From a checkpoint of a small transformer trained on Wikipedia: 5 heads of 32 (1 for keys and values).
MLP neurons of a small language model. Each row is named by its layer, matrix (gate and up: input weights; down: output weights) and neuron, and shows model dimensions 32-159. Each number is 128 + 24 x the weight over its row's rms, rounded and kept within 0 to 255. Numbers have three digits each. A neuron's up and down rows have the sign that makes its largest values positive.
Before each neuron's rows, "fires on" lists the tokens most often at its 100 highest values on Wikipedia text that the model never trained on; "fires in" lists the words (lower case) most often at its 100 highest values on Wikipedia text that the model never trained on. A number after a token or word is its count.

fires on: " first" 42, "i" 25, "n" 11, " this" 7, "bum" 4
fires in: "first" 42, "science" 9, "this" 7, "southern" 6, "album" 4
L4.gate138:133071116150121114079155129100122084139132157121145094128114115139129083098175114161140130158170081135125145122103167091075115141126140126119117159111110137119096115100117126103119117121137106112094133143139129113122120167132108170079167143128115145162069123124170107130131091151156115140107114084125127119145132145174121111136110118104136139119141124132175144134141152156136124125135
L4.up138:093081139141128108125136116158089112143184168171124112138088162118101122094130123076118122172116144118102092098091130134143116199151128162132119108141180131125103153125133126124120129099094097135129079129094139123106098131134141153137072166137145135124129119114133127097154105096100117081142140109109147113178141136145149137138113121122135147089130125137114129112154133117116129158122
L4.down138:111112125144139116131158119125125167114136124125095113127119144145159191101173086145178105120105156144122103139108130145131159143166147089128129150148121117119089122107192118131136110089120127116137141130160122114119111131112134125168079121111116104125128107148133106182080122137099085169141115129128086132123129099141169129101122099152116125129084135130070127136112100122117115174170

fires on: "iv" 33, "re" 24, "w" 11, "our" 10, "og" 5, "un" 4
fires in: "division" 24, "there" 21, "tournament" 7, "divisions" 4
L8.gate92:174140178093156100115133105083110143123113179103089150112116122144157133125140136137150142156141112147110156136095134126122093134149125067144080166131149146132113130088125099155143088122133120099138073128157161123081084154131140125106118111165135139120103118175122126101071098119160096093113129145143152107150141149145114122099156148128159135160173128110167127114151136100105138107104
L8.up92:141171138145096122139125142151160102122126098151150134107163167091137158159083111188161128129112058158102098110109127171106105154162144127158133115167122144133151124106133111133150132154103127136107162154107142109124119133122155131155094150110084165089099137098134126117083111128137102105136104130143106135101130140130192149138117187098104170113185148112131134120119147131160144115145
L8.down92:107090134093121110135142136107156119185136143107148167142177112138095115142120112115116144109135124173189147111152107116128138143144117077079112109113132117109139106135114138111165148132089092131139092168110162134168132108120153115163125133126074135132102117146162143114166115142108083087112154116126079142114164164116128158174164144151114143119124093110112095126132116160162151136114

fires on: " and" 100
fires in: "and" 100
L10.gate68:180106102112107136117052127124165131152168122115155123133120145107127122131114144118125130160140121155111114107149100136101114149129118132151105139093120126152122155112108102156122101107152080118098110125163117098149143152141127088136178108115142079134151174138166116132086163119138151131151100124133115200154107103144129162178077082105136125093130121159122134138123153112145134190128
L10.up68:117143114136152136102121107114141160140086109103094103112136124123123114085132168148140099087174124131100112125142147134108134133104109130132176169115169135119125139102140167129165123138045141161153130100135136129131148114110171163136150130130173146122161078110111131093109099145076123106092112117096174157141138139111097127132145168108163110152141146107125134074121104163125137132173
L10.down68:118102122126132160129136148140108132150126183143126150105134067155128154114139149159130096177108090107162133133096148137143107157149077093156112110070145107185132161142151141101119114128099123127117151158135161158144093115155158153117074125118120121118119112147132141154112127090104146070137150100116139099130149143155141151093103193160111126157089104143136111129107149135109136108128

fires on: " and" 58, "c" 14, "f" 6, "w" 6
fires in: "and" 58
L9.gate115:143084146111159157128130120135095111160133158132129122128137145139093121116103093132114085099153127137170123133140137137151128157133143113135163126099133178104125114102125133128094166146084155111066058146185131120108153146118162113159126112134168141089126122132150105133146110169123126114086131134128090137122132092142127140130129137142114127167095108085101134146083166140143110106133
L9.up115:129115095143155119086095131122143120125115150096088142089124111146123133140110159128134146151123082148145145121155139142096124114102166145128138109110150080120165138156149156152093128180130170108126086153120154131124208109154122136140176146096115119151110149126121130079081144127147158164124126114116095133134118141112159091123105123113149163163107155101125136158134150100131128139144
L9.down115:127124139101173145133119114140124087136092156137150107132144117122137145132108132118143113133131141091097117083128153175150132171175124125138127155095116089147165161160088097177159107088192143134155122130151137104085103090126086124123128132130118147090144095154138139091114101106109131151128123181138121175094109136163126122111105114160154168131126095173121127075127110139138108132125

fires on: " in" 100
fires in: "in" 69
L3.gate31:128151120075153148122107114120109171115125158118122160124120107147133160107136097161118108108169136119116124077135188101150129118125113096141123100088093160135140111163176094133127149159099131140155102127142073125145107137116112109127136118111146162169134172118136129111094108135145159151087121155135097150144147181139120107114137147141117133132110147139173134129145133095157105084102
L3.up31:123130122124090126118143133148105094123144127129098155112085151144122152099138096150144092121134145155129125101129130143116123111128150088165146092104139180103116119160118084167142130157096116119118119131143126127143071110137121100144083127118132143181174142104114138128133125131122154186092067130111135142116147191113102098121135202126145152117145141137174123125135144107116121101144
L3.down31:107101149126161166163139122163130150129156129132111169148128159124124158129138142156155108160141151083148154149125144116133134111137101156124109116084093153141121128149155146153131140135130113147140085114152165134115171129110132116108140133107081118126116153122145111157101116108131125140153089130150128093104142112129096073124173146149124161132150098154101133089079106151155121081108

fires on: " of" 67, "od" 7, "ut" 5
fires in: "of" 67, "dutch" 5, "body" 4
L7.gate10:138116110086111138122127120152144152092172099163142122110119104126081117139125094164072111147117176126107139105102101144105111132143126134139109128135135166137149150137122141102124133119168123137117135090095120137096109126046099097142116124109146096114123137123143135082166153175112145116140139099137097116144123083173158135109110112156083163160146108162148152108139164103136131131139
L7.up10:134182147140153172120122148122132145100116135150121087133147131128119147142122093135107119108140127095131168105104094143166129146138121124140127155053127111178136156122149100102126147114137149098145079089091104120129107053090137132149080110108161119135140129175128101095124139185131142117176143091158133074128120132152156136135129120158140099108103121121146121135121183134126146157104
L7.down10:145143132123137154079161140087158130141153145127102106170125108116122115130124155104167113099133108127118109086098134168178150117121112123113128126144172146138164084102127141123111108144113071136176105124118158159117173109121092114124108164104104111150093117127165100122188120135151118105136068132136125134125143107117110159134119133190093124143102112156151080142083128120148113159139

fires on: " can" 20, "an" 14, "ic" 12, "ain" 10, "iv" 7, " has" 7
fires in: "can" 20, "than" 14, "has" 7, "also" 6, "have" 6
L8.gate89:167140155102098111167092166103144128125117129066052148094143151160124162111122153133134124102130170136134129128145108157135147110114091117127067129147127131142098117154114116122142154150142135149123170123165141157125106126102093174114115122106129124171115124133124117089123164160160129116152157134198110121132107113155122131128150132121111069174105126118111147124107162149144135149100
L8.up89:163124142112113172161140143096094115146103120160169115113150122125138113120141160121118120134177130133101106148125129139077137129132175155170102150173176146157110109089147084178168119113122144157124120092156121144116099098119131171090154094141119177148104087130137124156134117123113146107106171103160110143105113124180135100121154113130114095130119150114128133126124112144113119122137
L8.down89:093115105142104127153151117134120138149118125111143162134124140143118114108139099190116099166149121107148132133151129162102140136084095171107106158100117133124129104105115158117140139120098144143074143108106144110130126121126179088126124140129110152095104143115114146076136102156109193092163115119151129096112157101120129146145149150084156142156142134132077119131137124155109134125115

fires on: "b" 23, " of" 20, "if" 11, " b" 8, " he" 6, " f" 5
fires in: "born" 27, "of" 20, "california" 4, "he" 4
L10.gate137:156137154123164158146137121135107149109106105129101120148161113103112120056143140094102155126158127128139107136135150118137136110155087116183144173139124120101121142147144099144129111136105114141155117108107154148153120103112119162135139136162159114126161117114095118128166105143147121125123122135107074094131143111121153071100134139168081123155141130140119164109144143112182155122114
L10.up137:128133114075163104140138126104137134117102114140125177144091112133123118121118142097162132110133096142153120168108143116119143143097097131140153115152129145171174113125148125126085114141160151079114105129117137126079137092118123180122125171123122114085111175108160142111075134128107160139116144136131187135167101107116163120156130094149069078120087142149128126152132116133144155078139
L10.down137:143133172120113103150092163172152131115114121121113177178099092111116113113091128118172116078121140158169134096141126123124105144151151091130128148118170127150129125126158127067114120130082154114162128139141120144107094102158091157127115126131071114137126155132149127147102141117102119131169099117184152145109100119156119109112157108128148124127124151124144162098131094115105165144132

fires on: " of" 57, "id" 8, "p" 7, "ed" 6, "b" 5
fires in: "of" 57, "aged" 5, "considered" 5, "were" 4
L5.gate76:128114125117145144148112102116125097140147070146136150081128130128154141089118164095148135102099123112127138113163109138099109102169113069122132122143139107142138113160096143111139140149150124151123114137152191162108143116129113145138133160150141089136095113147158139137143098113116148143145096117176124139156088100108094129125136118124064144114088156131116158152108130180149117168131
L5.up76:133132110088145101098118163168101145125111151144130095088131171083116130112111102117124114091131151134101103138130147133090163196131148127154141120135088120109138134173123106115119123149143127159154130133130155145092155143133116153081148133131159126143064131073134129118140114138083182111132113108111157181164121131146128129101148118114121105119094129163127122102112129150130189111148
L5.down76:093141124150094148129093151148136147106106155138167144133111132129094095148081112123129145138142156134102148135113174123162124120119106073149138143076129113117106124119119154165124121159128095081112086098128160171148120143142136146149079129119115151116104120160152122122142104140081131181159167091146144121123138151114101114142129108094081152123139095170143116142147149132146093128093

fires on: " and" 96
fires in: "and" 96
L4.gate170:104120121128127131125165128133160098121123125153135198114116123157133171124106146128121163126134168140113123145110104159091098111112094135150089128126128073162113100121137112086128134115131117120157125145150142158133101144115116170151144170136169139123080123126117109118145081147118145137184132111085164121171129074129105096129123112142145144136175143109167154080153152114126162106113
L4.up170:114132137111132099177178129121150090113129126161111136149167111135141111168126112138112171102124142138136115131093112139089090112070099148137155089094153131144119160142124114134121146166134114073144114130146129113115133165113140182109145177113160148109173125119112135085147084156102148130111113120108140104123127127089160111158117174158139133114110108131112163085119141107182123136146
L4.down170:131126128150106143123114140114099142105090124134156095159142128118133152111148097119142159161124149121142134152120132113161162155120143155115152104083103146114156110167103136174120113138161100162139136141156095118144129140140125089125096143098143114118122122105141168183169133130108128122175124101110147144158114146159129110126118091181178103132074116145108124069097130108120127133140

fires on: "mer" 58, "erman" 39
fires in: "former" 23, "german" 21, "germany" 14, "america" 8, "performer" 7
L3.gate78:120159141114123159107129087172130075132150151117096120111123156133126105161153135127164150078140128155112096126123088138139143133168166144129113082097149111154098169121079123139134095163124131117121132180081135102136169147115135113141116088141143143154125125153114145123112166091112138173126121167130098138116100085107132119141171157116114108146114135162115089091110118148124099159147
L3.up78:150138105125126118105070083168117092137137127137111139115116102158098167129173127126162099122133117150116066123101126142156140094108117154124118150123166143157118154120087119166114094092117122119135159153135149116138113122151153142132116100189137106124080092135125124112108124081133160120120135160077141124119136122113129178153190127149118106126097141135117114115141126156108095155136
L3.down78:106138100126126157122153049139148106124121147155096142119120115122115117123180153130176124164176148142137113110091119135141144141126128134123152123110144148160165169135133134123103093146125118114116141120114159107140160090152135099134111121123104114142133140073087095138086109085119142130100131171139164118118149132143132112169143146139103136157124160111123115073154093119101126113107

fires on: " of" 65, " under" 14, "ward" 8, "er" 5, "own" 4
fires in: "of" 56, "under" 13, "towards" 7, "often" 5
L7.gate66:107121120084158135134059148155152149077107141137145124131128120128163138112127166158107130069144105129150090072093140127148147152149141111132134116077094173129153109159118116097135148159158093133154129165132146121130129138142158136150121136144142127081110149102143153088123133120153191092115130136103096145123136137127137160133107142172103114112120131157105147107128147103100129119122
L7.up66:145096171085128137130085127161129118099108142120125082139144144144150112145160148136142096094168170115130135073153139100109132145175135122114116147129081127113105111166141120092145115147159095173162111141102173133125107127123144119088099123140140127117097108126127100125140116108103187142100153092114138148116146171097130130121120122190144126135157119154124165149115118141129109157110
L7.down66:115141148128141156151160142131132103142142140119120115133089126157148189080133126122111129161125109137099173166113107152163143114146163128135100159092109144130106089121125132120138112136143120133148105105156111124128126121097156153152137129163111137140143123115144113139113110115169138084141112128111099086085157097192108106104118164078088146152133089109118094111084113141131155126112

fires on: "id" 71, " would" 29
fires in: "would" 29, "mid" 12, "did" 9, "considered" 8, "middle" 4
L3.gate154:135096124118089105119131132136142088165147134111122131097113139172141130079096103169125115154130127130150140128191178128157120083145118129129130146100145116107116115144109081107116177141119126138153130139136147107113172125149137145111090157144128107144155125149138120162150096154078142102090134108133089176168138131079119112099135115113147124186127139134128133168135100148097107108165
L3.up154:166143101127069091123136147129114136134143141139146151143086141113163083104131115126082113149117130118125137127140128116134118126118122103147128151113112088157109122124101116093136137156160149144111147116129113117147124137155116155103122178163113178093152116105114114111131123085111140145100143089157129128160132138096080109137114161085124167178109106124132117162190111158139097186118
L3.down154:139129146144080133106116130137116091154132164128122116072131160129152077135132100158134156151154097147138121132135187145149139085138121152125112157146147128125142124148134091153117170139076112158163133115130135108086159092085101100080113160157085100163118111107089144141118094123108138144131163150178128114137137111123111130081129131133126114127141178146113141152108163146136151124122

fires on: " which" 47, " that" 25, "re" 23
fires in: "which" 47, "that" 25, "there" 20
L7.gate176:140123131102120134132044176109082156139134136133165149136164117128151094135116153126176095128143153142135113182097099122126140124097081128131088173141156119159174113108145111109128169117104118134125121163148140097129133117157156125112167104113150111155140133111139125162095106166088127128076137151074147087127120161149130158134145147157114128131115119126144098111114128136115102145124
L7.up176:159136119145191113109121125145135120097149117069105112127156133125117116112103134102114118131121167135155143145115158101121122107185120151124138147115158107107167085149152112148145122114121097125135121133149113160143120142173121092114182114074148159119136117109152098144100120089119117138118173124171098100125099130161161132123124088131170144163139088154162160152103149118124141139154
L7.down176:151086109138114107118095139121147151158107100144168154129127110103102135154125157126129161115098141163142111162138100200115163174127146164135085088099139091155142141084110091113167147172110095128121175122104146114162150164133124135112112101145138102147111155069156149150098101151113134150116103109139131106092137131097130138166099119141151161132141174143157133135150111107114123105120